config = dict(
    n_layer=9,
    d_model=640,
    n_head=5,
    n_kv_head=1,
    head_dim=128,
    d_mlp=2560,
    vocab_size=16384,
    activation='swiglu',
    norm='rmsnorm',
    norm_place='pre',
    norm_eps=1e-05,
    positions='rope',
    rope_base=14100.0,
    rope_fraction=1.0,
    qk_norm=False,
    attn_scale=0.0884,
    bias='none',
    tie_embeddings=False,
    parallel_block=False,
    init='trunc',
    init_std_qkv=0.0224,
    init_std_o=0.00527,
    init_std_up=0.0224,
    init_std_down=0.00527,
    optimizer='muon_variant',
    lr=0.0108,
    lr_mult_down=1.5,
    beta1=0.9,
    lr_head=0.00439,
    grad_clip=0.5,
    warmup_steps=200,
    schedule='wsd',
    decay_fraction=0.642,
    decay_shape='linear',
    final_lr_fraction=0.0,
    batch_tokens=131072,
    seq_len=512,
    doc_mask=True,
    train_tokens=1244000000,
    steps=9491,
    dataset='wikipedia_en',
)
MLP neurons of a small language model. Each row is named by its layer, matrix (gate and up: input weights) and neuron, and shows model dimensions 229-356. Each number is 500 + 50 x the weight over its row's rms, rounded and kept within 0 to 999. Numbers have three digits each. A neuron's up and down rows have the sign that makes its largest values positive.
A block is one neuron, or neurons of one layer that tend to fire together. After each block is what it responds to, as a language model described it from the Wikipedia text at the highest values.

L2.gate201:564500525479492562612473550496466625527466480533579523467422526557522520478467581529468563453541448526496458473508454508525580610528486507490517606472577449502537508483607475406569441476536538494417508482441482552460502509411496501562502507603409510546484556526556516407489494475536485549528513478540438503632688508389467529544494488539496552511509492508490446525430570562496478443521
L2.up201:590560526529480499578555501514407572539503418474452573453531508492537525468489482445498471500492402463464490397508588568448462474582421492481474598487532451477414489443505424503498458448553503461440465414544477530505527490503475526479530478533440569539493494524397540481498538496559463525536544557507494491558613517498472421507468525522576473525463446550388510504451546501431486587508
L2.gate747:588514441501482448484503451512495554496474555473523497494456445518502563451494461478550549475508518576506447342522489586571414463547467442487441494550412478515574483551540489411554420482486533496554506512518477545466490455404415554567425507458453398589507493523487459566486435469503448448510445485490577534517480470542588579482533546454524464492476521563519509480521482498530503468443
L2.up747:476544523500513515498487543511488524469415522487513442486459554498476511472412434499461516455466493588517489431512529481502478486547461406482493436624505461541517471398498582482623421489457512478512448505498581464443573508535522516505522526485464494440442563567566444548488487621443434469442504543494527531513546484425478524547520512525400458583517478476531521500512433550479559442373
Coordinating link after first item

L4.gate85:458444450547505458465578525504414590474410513460530463523397422544543516487441533453443536469566533563467541435475675569545504562552472472488526485451564511482508517514578455583486455495543527512487583558560508510575505468449538522347606551509487494480570558588495524559434519488575424607486432551529541524557493544467471482395547512456533519520483461532554613498413489468429448530512
L4.up85:480416447417473528485542554543566489444467387591547545496444528446511497448473490566567538406499447530545527467503468611591511417438453427572488465459482472523429465626499443505490505497491454539495519462480542454534530542535467464501448454520541544426450475621418567533408512454574451549541428487497498498620425538521423492521504477461452565511447437477544618477542499405505502453573
L4.gate528:604508473528538555591523490520471508588473457583499541509475398540384482490518584561452556545467471605621514523454559528536514520471512592479478377525617465514493554470399510505439405402428490477567577493468543550518480524442540489521577517527392499573547457586458601488522540439449489559530563564529542632464552588491557629441461513459475517502452594580548512529456499493578429461469
L4.up528:564586494487572601540499505505535502423481482399427475526476412514381411511530600573547550541494504514460411546453458405531536551601434478470492456493538509485460473518533506471572538507501478518519459523520565496560563527528489557530546553514514482424562491468516494516425544442599560536556538563514546525433409549505506507383491555490503512470499498460417475553567544563496456500475
L4.gate977:455427493585540527530482518521573536472568524409477469631442440523503454479448432508469540516518542534449557480524547534498353416497573490532451486618369497573496502533482494481615566475550427477469489554500497488506528419512509628525439449542526444483541400506472399636486579517457521549629538545493486510462447470504522455562505494563559504558505442500543524482485522508458448479453
L4.up977:485482523586494496446475519497497415504486519485509435571466486501492535476501473464541520516482555499498581397508592564602501525551555488516385561536450512583488544458596579535497483506488454600506459547473414413417588398559490665534496563571445448474450500499453453586470455469510513512516508553536438553473530476513498520551579579545532534563537440467415455499436540561450405498424
L4.gate1218:490482490530517535560565467554412555497439489497600483521532408527480492580465611536488603506536515496472459458480502559452552434506417447469501432501442581548441424540525431451562440540555425542506564481453511631467496561517510499501571425460614521485439474432563515539482477509622494456578584478541514533439593555472421479525529551469481475502527488550485505548516464482552504537442
L4.up1218:438582442419489496509543539472518510488600491525497544463557467435478516511512572504455580438600469496548517460473460533477461428500417555486553462534443542457475547608404451555526520490514465536457450457468451560442426482504550539509570531480557396489519517466539577464491554521573579459602538481526482477471536501464390369442599485453583545509496507488620482666439455443526571421424
L4.gate1294:549514445489430532563440534441522490454527465538451480503513519517517483537471538589539515484548548537471535429594518507517445502428435507473470569506547542552535460468445417536446531450630492393488475511478439577538485498461519467526520462463532509501471514484446504413509440367552524568496498508573519556480510459599519544545483459550542567541572501472473428461575544486522501561440
L4.up1294:533497448481484506554535413440549541416530574465517482522519479422519547546638526509477507446554509533469506466501512538548361555485378456522419514437524466383578486448546509524592526579572454480521542560599454528473591544524540407510520549466477468506501530432505531450583490420563480597612382499573491505522493564525461490511527552509505485478424484583523537437609477562516491529457
L4.gate1477:494542546434450484532587489569462510471474535478634537570456391513476506476533595466571537470523461535505395562518472525527627491566499492402525489581491582549458547539536566486503459553566499439512535400492465493437504455477536505535503502463578529504549450585410512492508545420481572590511525453510514507477530561380534472414557556320555528410438529534467467425462479427548458500606
L4.up1477:444546535511469492519436553545510573487534524589574497538430576520432548503423533496442522562458512511524383540542492576592551465481491534508578499493526564460504536502441516453619398527505424544430544437591462445555578532514458452510524514411573484522431512575509537445531518591546577454415394467499550472539541549395511453568603533406463442602535452552473445440418493454532578409527
L4.gate1693:444539417479461563538504519463524502530445445438428412513496436478409446488533458443452463512587504558552500462454500521502512519528536512478435498474456491436495444585532413423472490511483493485438649525552521567494466512430490500506421482526470499431566534440530543450382516362573487602533426499517514559521491514421519533421478547566456512537530488488551505501482432548527535470509
L4.up1693:388428530460513526511466477548467512468413504566581397532556420542536434538527466473591575559520421562484524452435572463486611574571540417438352491497470403518524490515487443545475478552487378554562522527435469500508514524533484545560430536522522491434446481523429455543522434436531399465537510532502476600527506496526448512449535621566530527452473487483534494511497453517586480563479
L4.gate1775:513528502468538466525470480410490564482534625450560484533497464571520515467422475494421537585498489558544506503488505393462570456433489467541477466466508574461496561547554576426465492535420467465479482474522499569435495510520505568406425501505497438455565505561427506602499536580463458645514568555375417506628491532451555486512488526548518618509492484487458497474476499458564475479563
L4.up1775:532499454572462580388585478448501479564555523531456528438570582405477464462533555542553470499487585526523419525515442483522529439507449486445465531499462589501542519589513531511435482594481513507569507485470510567469512508436393549521552436501497504427555443473512418444508526511527423537510413523446544550516482493601494480506432629503518506604475523451442487497459455551459519407494
Range and pair connectors

L6.gate1308:488617577544443479582567602411517578443490497432447450474454517397470507456497398540437490493504460516479587547481599499545493563490384513482494484499432432495479525497513512527532483515572550485533499620497495554455543544520541560472394520449449482505431531520517489454574443372572502425572568548455441497624482510408482446470475398470494493486608576493579450509482625564527500452481
L6.up1308:505485508538581420546474631473306539447423546508481488478507546456476552532514459507427560522576533511469472432487521511457520515561529498472457554517564477453470462533516499583446498534514505450484434450463517584540470541399575391466524514524486392559484493472525462569501522410428529445490549538527582532454480445487518556483480511527558534557587504622407445517417420566552496521453
L6.gate2179:496493522540449561463432588439473493446487531436539457485459516598469419571587589538554537529609518584500414491526449538557537467514492457435443450471452521477511545536495490559488556510543489623519422422546530484491528458531465551497545581522585558451509459550582525535423584464438515432506494546444386504481525536506516521561448433471497427536474553482508533519589460514437458496467
L6.up2179:495414519506502504517483554507526550466566470499484496480516511493518515488502397514445439484540477498509504425481493505460460520488376492442565488468562532496468540495489530580563419490447497543481444473409571560448527505494467453497464558481500433562459438431575554564555527548535556558512525534543539559471495539492561615544447508498512420463601496461503482533455489498487366541501
L6.gate2189:528548255585555449498632484455430396455427564512399504504508420520472522460517457481476542520483500426557446418369515513488437529534461640483398460513500524532569538449493506416487645495563573543486459499572506505469427502449516476434566534534477560603523530563591447534494460455529482524414414518417483515536503455525502496525531514460443384469578531534558501493489533560468444496598
L6.up2189:509647558531403538535460418459428535512512494487604472505380447522368502576536512527533568445446528472628474453563483516461517471505535500508402505520568507464499614492513513514480570574494449490531500505450488467608451491630554502478453493533494474538413389481566569443476502569458515558460458439412468537573505544474467465602504465487557490481496515526469476473566386505522469539415
L6.gate2417:445471458479487527547558508500477454520458426471482485508477514559494415611444458490564501595512469519471487587381517518542450526582510421388454454495476549451467494377423409493491559463520545465513533545489518592450505534481456509476502589496508553516514505532466438519434429485460507493503472554509407543487579468554487465454521475474519542520489486498604545491536505604573461476474
L6.up2417:525474529491512516621470472394497482513524477558484498463494513508502521545478501476458446532571462470413515536544632468534469484581509552494495472456511502455605490489497534506536564511558476516512533523450500556540543447579500577512465500560465403461598555688470537521496437509430494480547500452549451546512460517396502477474485571412472481467548458460488485605549571482452450499593
Infinitive to, year-range dash

L2.gate1514:431362398534519472490501548529512609441564402514547540507517520480498531519459507472509544524564528467537426503529458514487451488531488491557583483534437518484454381521502465549583475493529461385554521508512629501503587502442519467445477488391547485462347483453481461425451533527458510526463507481487441526581490560613425526519495505489617515432578473496434466474506512521545583529480
L2.up1514:520508497511415566507454484499492609519466450487544579522485460473498509559526537514396446514496495491500541505517412511472510493522530546458543525447426499473490552493468409544580371489489517490477494528520555440542549550530554508414377434489476462480425548635531454458427541409465598455475476515561606492484505502581589555614413513454445472550581513615567410502586467491513538473495
L2.gate1663:508580419519556433500469502444458532521564490567569648455474463511424487441545506560542533583516462446482493476460529473429477476571457525439576470509586496510624405436538507516470477454492608508536481502530586477469425400551560448485434558519556465543462429515477495626535578448453568464459402546448469496516457502486484512439414522494441521525490578475522498495589455482608490554450
L2.up1663:483541491522458480572546506543513584422545445377596521404493474473508475423539575473506552463452509512521514551518564483505490546525542445509503479489503558569526538501491530620576529502518496537553482414556519548462454493464547586532565428385451520582465522507448480437592478397570569494461537467431565477585562545516526475446474470548496534575481496610504517578465451480480458467514
Named-after prepositions

L6.gate1333:557529447473552493509485513507475448490515488611479579514466554513479454442493544506493548475413495511518616371572535533505573508428552480548520563444524451443565513498460507435463541603406567523583493615606520488526568466479523534538510526496470484556511414477459495484496538335578502446417426511559556522502471570466490543491511519594547477406488501513427461502509480529465561571552
L6.up1333:634497471489527537471595532467446551455522488505499494565494458516439525434508480483456422548496446560483536491552576445417464504606497520536558405427576478401492482501502501408416552558464461519447495454518409544435496574515455497492538555642472535537423423405439556492486520520479460409429439472517425511485584454497419557594504478470504424580534597554453383480483475446437504439502
L6.gate1879:460509509490611473442472399484463318573493526481512534531489549539488555372493416498587462608483442548481513511480463482403518555523453537470568489385435445521448483483515418515531527369520470549489460522552486513494483467509469478587498514426445404523511478496515543539492500541420506414550424500432494509532419557419529517620457536491493520516447597560457541371511523490462491452629
L6.up1879:498567568546521501403516478526510503611483510472554467431435542556488520417515414411498513564482458562463462449525593545543490488492479484449421478526466422455517422480488471516532581458480524437533497482604480504411453500440447526531514517483461506431445466558494556487477526543504563514570432547483470542464462490494446508518541540530455493457440539471491502429401510428474485591610
L6.gate2221:402508536498519495401499563458433445533438413520566502462407497412563463479498496517454437476538536469538521541463577549450548517408398434504505514509490566586557468547516515592414579521512556467471517566574508479457415470536567542534514516484543464423524489490444506549431424540512585449463423523529457529454490537527449512490516477422558596486475523564528528479481535409407506518442
L6.up2221:503462495469574419481443504535538483528483458463439492477523493609550455520470528474529518533476524502516486456513602493478456443505497466540545482398501604420454561450460511630484564529437497550456501511539511457533538497473431601516452449428546501445446511512499491473515467517543513450534440583513460492544489564453432419451508501492492569501408483503467388492509521550452543402456
L6.gate2228:555506563371519550397485452489508452639500458465450511542473515587552430311466431466531522495589495438480585561447490413418511444456551398545479517416446415476576484456421499484436590488541402392502532322554556551482509470462552541495502449479467370550405396505435468515497467524463503496515462502568550398421468494474595499527495543505527460508421540486502556497443434500445491510497
L6.up2228:477426493376571461381528454547572448561471548558452359464375477508474406445430391559536390573554470516452512475484409417485504417490489487567491430491523471528541436460533446481576461583458485501437558446620511529592504458535515520552447471527442416553494446590379488553590488586400440455465505534504530491384411464378584498578626493561448525491508509547503463466529441476492457434541
Before place-name slot

L2.gate755:444479521429437551598494476558620535561460534499469481514535423438471497447469545474550506483504547466484527494432474443587492517540603411469462458317511451527497478572538443510429482452521578567566469547587442574478419497531513471570533535483440545563509562616487551432544477539503517562459329498511452549500502517558544469554586531531487537590583466456500490528455496463447509509463
L2.up755:485526528513437515495482445515560538583469501358477587501544429464537627478450556581582560505463512451500417496399556514630521497494589433562441487410478473524538446567483495527358419517574564527534472477523493499435350554550470527489534504516489461552493517495476461492451504555466539523559461437433463493552527446510502477544506484518513553530475468468501502501504520431507467474502
L2.gate1239:489476454383516518446554504575520608618489572495417520428475432489504505503564529456509456390555472475525629436450445499466577508564457495503440584450437387518503501576425563464423467512495474502495488494508584460468403507529524513587530551468438545469518592446530471497467477508508534567556434569560552512468575493588488486485494532493525486481551518448536494573404454444525444514447
L2.up1239:457413488555500507454441470567423498545524481443523407431446509496521465620509499492511499485473462543406495477549470561544572530391509576543450536390421495596539482528478576544345559552448430490461442482463464473512428545488470516553539520510542557505486542518450519379471541513491531551496445536571471493503474446607456523475549580453482460518540473459566596493474494447509508454501
Transitive verb completions

L4.gate95:446409416505456528504441504447436466437455598417624506487463475469507463512548484509503523437482488503500535512517496601451465482498567472442426496488527508602467588498486520510453579461496442523413522552462590467489501494496428517407432517491499449495460352478536516472599520448542561458488569503471543515569553403485547439474481485522488511464495531484471406516555533547460596419572
L4.up95:454435612520479477497525535533477562451533517413597512479401560518503572547406524434461511501514523515521532501436534560463417550398553449535498534515522435492525449471538452432460517540473556508444535502424579463432427510551519521491553409502495541401455555536573451437524467490562437447475493546446485490521541420516592485522518455513498464542588564485628409520472563407433525444526
L4.gate332:557526488515501482464542474405507461514537577415522424455526508434468560460458524569570523461521455480518477539570448570430577513490461482504482442441509508516479510485562383482535527528535439551527544431510541475437531453626523479440420493515441585508529458382573593474498506501474517517504476522467492505541486464554585434610558522517519522507546538529553509504533476441462575423524
L4.up332:453437481467554448517520398539497508499456478459596543474574506480513507509514506423443466525462513561639442542453525533622391481448500462540508536500475621467527512496390531542465581561514506480494511475475545469525477494507526558475384469541458510561436502470447456429529431459386472531415439473535465381472508380534467503452528518423422479466549576376486550583454511456457493452583
L4.gate593:443483415494466493555451467472507482506491484434525444425543492465494440428524458489492465550463478490546454474509542615357451513454497506486551516445488459599548496491558608579434574419466480534392445539486486547480469516543509443487444585494480491477457542521517480513521436563457588526567532468628530645520410531458550489446419415508550505371525471470557538476433451579519492427512
L4.up593:461407494513515502526567538496426580425442514529434598508526452451473512507483487406540500559477516570418496532545499460454519380476449571515517533556544526526563473495491464460395513458515529546455505593485508466454500511480472458344445495533500460545578612500481469584533426488471563467469426490470432556524477464440566502495507405487534495498450553494560504507527474418480511527524
L4.gate899:457554450545392487465480529460544583587526520465586595533535578499428539555562632474402558530563566378507494465471521531468428453513520566508539558559421516515462461389514399531540517543445482430523522571475464489481410449420577487451480551519523617443529465559477554478457440480465502424465427396535529396456538462480518510385508447561477413550450492565535481487497495481526503435466
L4.up899:510627492553403500494517528572548553568535521491524513469510565518438512479488603505466543512515541427443385566544495577443542514479517527432526525550497462496490481426520398576613425541489499539464623570444454506425451464409451557443568512515409591460474533552525548415504475566507544497517472446520499424439396554557490548398540551423407420625513473550464522615562503487503511512352
L4.gate2138:564497542509463481545534497537482501443505494485520579478490610522586478440534554535557403459482532453500441464482525497505599484520431482562470440533465499500395453503562522462458430445470527532521453459543483502561538508474485504495524504541456488531560506448431486507488504560507544573531438465434434508415563410463488446518566468476488429433423523507524584525459445508483511549427
L4.up2138:524489543515539506500566518503456483454480476535462524502503445509470509475519570481523524421526540468554450549498615557467491483489564371581491489553584428482464432464528441535539512459637524412487502459494502548417375421519490483416459453531426504548444509527603522501587592496439472530533519586480537463507482493548454519531471472593509528502383422550437524544457616493449529492473
L4.gate2209:528493509507481566523432533546509513444516465413477552493518528563529438513450434544520418529433471525512512434475540443448531476458533536473499445426578533483534456394485434447427513537424495489426478504469452523512525523495465432517536539545508504459417484460579450514449512518565462462471435569458481497542450476407535459516447482445497500465477548477543414462459580427502529472525
L4.up2209:545507522457540445513519559522597487535480467497534490513432501612516442437502503455618457520520526493577466484459529489460456512471565424516553452525448474438484513507533526495477408521547440546512526492504561497445481449467518530523510600503561485510451457441528483451428399457546471436488480576630434566481485494437494567497486509432457476586454562459480420484412545455498439508495
L4.gate2381:482519419515445482470453580538489564487525464573523566477414530461432395442499478495469592427544532501576519469489439501472540516562357471507450465482473397507576440496510501500445475463512517471467579575449491448530532492440423530570440477561404473504507531401460504559495555519498499536403486530368400558557501437440500568470524506516546480456454531462482431514508489543450486582458
L4.up2381:495452450487477537493478355482465536527516525462471501520435412442501551412526484538622508587465492472453442525587425531459537452487509491540494522483442455489514571519425465520513535457495485563500447499516490480466488451475465512433516470537582528511486483518548498551547503532513460445443431466444422480475490475536515469539566415462469547477477488490508509523505560478502483507497
L4.gate2418:488454461568513528476469494447441485521503424527501580494408578543551559554502551460436564515504614514504519487460473589517444533411477558473518483439459518547519437415495469489465506398473463455494485565487440488443428462536462478502534499451468464544631478482466538406518449596543488560451467474486562582460451410396487589575579518510510449437543481528500469512444518440559524501493
L4.up2418:447467450459441519488501543501583484532418506416442495451522597401501430488442533452469605444523456528513421418524494520473530440423501555426532449486489518471584465444503496536526480545462516471478548465417572463454462519500538490510446452475508542401538386501508547541452535504613484440518520405539444565516555448446477428539529474504469456502498527548531453564505558525551485505403
Slot before a proper name

L6.gate229:432474485515522467495467525388515474517531512530662519510453434478592445436412615507498496456460533507515553497510366578467504546542559505528498528508438497481545513512511499582564465517395489490544525442558447520499476538464551426482551389447441493462480549490515481510505488557473504552449596518541585486459470575465501572442453537405516423527441594575390492608490510500596550332533
L6.up229:447490493462445485498548470524460516431489494507544416461551544461554522438473461500385470440508557534565512465477450376530487572498481454557509434534520468544588499476541511504466521650499504556546576535569527692474537572522471536600561558542567579463499531502516511537626539490470484429512579533559541655580466433436558511518516582500588488442546521413509468463519469556487521518571
L6.gate958:468505548477454505574515495532439530570426504503555520568480424478412458456563488486530491551507455515478494477545483605430581541531567557577424492440523478491557513550588547522441474439559489509377530450549542578520474506537508634562552508480481465459499534506407540479489469567477395478477530596510567502495490441539547489499577433562540465465461490468606507555432495447505591531553
L6.up958:501483518486527462556439535444528389576460449462476439475520523575508400437569498564491456426568412435548402459515532559417466543527584580383452567511468491539534476521520490466468457537513478582516496516481474531561517562546511589454550539429511556524513513553502523543508554480599527534483467495539445539515484478505582439532555460544539418421522413509391478477495560487460499449411
L6.gate1027:486394551491522461545590481493455385459483465399533464500447548489536452438558489549480507461465438425429563506585438554456447468527543433521476476505522502547444527448516488466525497510472494539469516640563515519456537518475537557456481445460514530550488539519653514651479446562544494474478641485566433490523501555495449504504509466494549457530437531437606492497466516490577573585497
L6.up1027:433361501449474490481452410468518549580533511488447490445471472459495447439401530520500477549502504546563533509505428559486633566524484489472535519514490431515456479444535480513561462541502504577599371456489490483474575540543540430494508426484477451446385527571475467454430463529518426363594408515538493537549460530483526504517473477501589432489468485478519517537545614493488521535500
L6.gate1528:591436571520399540520539504479527499548472567446479496565483467495520527461554446553446567544480445440517413521482463432520572533584554514640585380480499451480568501519413416499492456463468493507505493471491546430435471564454575473488516415442601488607545450525519570444510612541497508498508569510536523462503437604484494620516486529488478506485590456495485539363535503542564535453528
L6.up1528:526478460514527470492516367586562532576499528479476478527540460543451523475484494591477463515577514494437496533466444542543503601583438479471542429496584502604606485487503498487481438474367402437532568544585482482423447514578473473550544508501447537415450519487583609524518558474457484391490457463540488518527445469520442483546531539526483433502451429436486463477455560469535537523418
Reporting and conclusion verbs

L4.gate179:645483496524532458410537466482485536535486393516489405517461516411413457574523454517429524509519528552493618413464406455541609613537486506542493496557501401478492506476515451584479619540500530535499533453435482523548547583434490523572455542505523489535476452515441496448431534610489401519433475452541490535626537432420514531464475576469538478448382519549491484481435537400386493540531
L4.up179:542457465473539542456604507474374562455546431547557393514509446523499561478495512510449426585513412466423520566492443498471433490522493455484516521358536581459619460467469593351556476505554521462605542427538488483474554516450503397451505453445578450519498542518534514490617537476487459469531408554478427377555419497527496434557462439469562508446506518551470416486564476485392479629485
L4.gate365:462412441559565410484561446432467540467490520448582406520405557520498556451500476478461466550405387490452514514518509579502591495465460488405484507490426475602536475506558470580521421491518591469611537624419449458456490484474543555554456615442453501465473489533513562465472585541507445510494439657524460487473485538496480521563488556519499457538493511526541537449537563411454502578535
L4.up365:416486466522403589528496478441509501510460559469471508533547551482542493456465415571448402495482480443492529540429561583452474537502478382491518477521532501511600440441415476559358526567552493475440519434468451467554498470510552524491521474523533401490461530495538477444507523543541485522599515485474492431503512560465566538512520485458591419441487546464504503481423494441444510506455
L4.gate533:523488539521412470535515559532495530486497458524499587523494557504504473526529503453562517535504486442557556468553520516489573541513476570556496551439500453504485467508482481514503517552398588545589528486566455537435525488640527486493528539426436481513507579502574525513576536434415590537530493545587472493499455620464586445518461442452563513425598479484577467488463500503417516551568
L4.up533:516389525490522444543570461483509526549500532502513544439525525512393444460537482525465571536530478444481350486512596485485467513463546521603513508371507473601414414459490564486577454552527503627495488547472399535381435470459476543485550508590508431498481555478540566381514422448563474515461563458500468494569418501438535493500565516526513502469501462487446469508465537552537461439489
L4.gate1593:603392591500463434533518508463461538581389482426443522442505539439468520495575467579524459535595406485502583486504476533536514570495505434529529507474554525594540525399499593483507480519422574521536520454484503545573521591560533433517485539451424458486453457572559455478487469436494486535536447559456506364567462518477479504545556403540563493470528446503484373571363504453532560502500
L4.up1593:565405430455464520504505408450534492558489427568432478520489463536566533507555422518529465567519471507422501481548504532582492447545541440554529531449506526514470463528497575482512551525431546524514436423498556540434519522477451386458482599470516532463447504462539489477469411449450408566484526531519501432519485497469416507498490422515565542421601435520554458427477433455448568543478
L4.gate1599:526470524530499476562476569440416531591541453491463516500509531504492438549530524523503488503467495407500572390475381452581657550518476477510508389512463504562511460433452488416661530404514585506543576552500505429598493473458558529488570507451521520514498513444443418468478482543433479450485552510433496538470470459540494513462519436523556426439383613419500469395518521499492387519597
L4.up1599:512420472537510497562594452511480552520522474574397568508483537575537505533565506550560509380451497574538554433551485565466508535526425398534518594469461516431469430513431498440565452482483478493465471471539499484536460556555472526512595304430461498556568504456556442548555569589505508506481475534413543503492512534400514426513439458409451518491445447513525477509479602550477571596474
L4.gate2295:578528527423503472465571507509512559505436522513524463439455486602504523521574440478429446423548537431481544453484489507479521514540462355486467462536420438486555497537420538425469514506490607565515511507514432519594530570490601469508528523565539506455461548525477533537484506528568496441507416504561467590579448373514473496524461444514535596582583451446541418500531494449500455577469
L4.up2295:508452482552472544515476516483509538455470528530466483609516508407488510538498504454453429497486477472520504496491388566487533478495511437514541396405534532522534493530477521512447575575383486499507549408499488515487505565448488441486444514495536510493555499550544488506508519491454464501424491564490481524524379603455530467440553530495514486527450482515608458393505434496447526503472
L4.gate2349:511488426496489495569490529480545532442512487528526513505518575536429497556533519520451443442492478499494509602544475503445441481461375517559459602584498525546489435533535499547489499523449532536463555494548469513476476485501478508449525488542595385489538470520514547528515508443407399583517478551404481500453421489467440466564469552499495542523469442439533515558517442520444533651584
L4.up2349:439516438511482524472538397441446562524535521461552498575463464569442503488482555509550525483515497413501539460578514504501498566457474377508465558455414522541465537438473486457578463468441564489519475523525460494546560513529495495448452450563639531426570452462519491482528440386509493500479520504600502449543496504562469438535476545514481525490519535591533548436552552465559486603565
L4.gate2533:468566460464502477645416538452410490489521493398507511568543460526495477573545386373465541558514513501467539525558415514492526582492500544561484522477481418447566515498505424548431545569570513549479511356506633436483520485386611487546595498525456452484496493483516429496443599487455463438530559545534547510583423458528515547484503462431493528511482495434446518435516540502610573578531
L4.up2533:569524532525497578530490431437522526510549464479594574500425492557571540467444478521439401467496375511581458591482494508483447492480489571544547450494452508601538475490454532561547509513478495533418511582557553576526479488525439533457507533509437526544494538547468533468442597494432504458515390449606502520583527519596523446554544448533566546520589485454589495499529542480533501517367
Transitive verb endings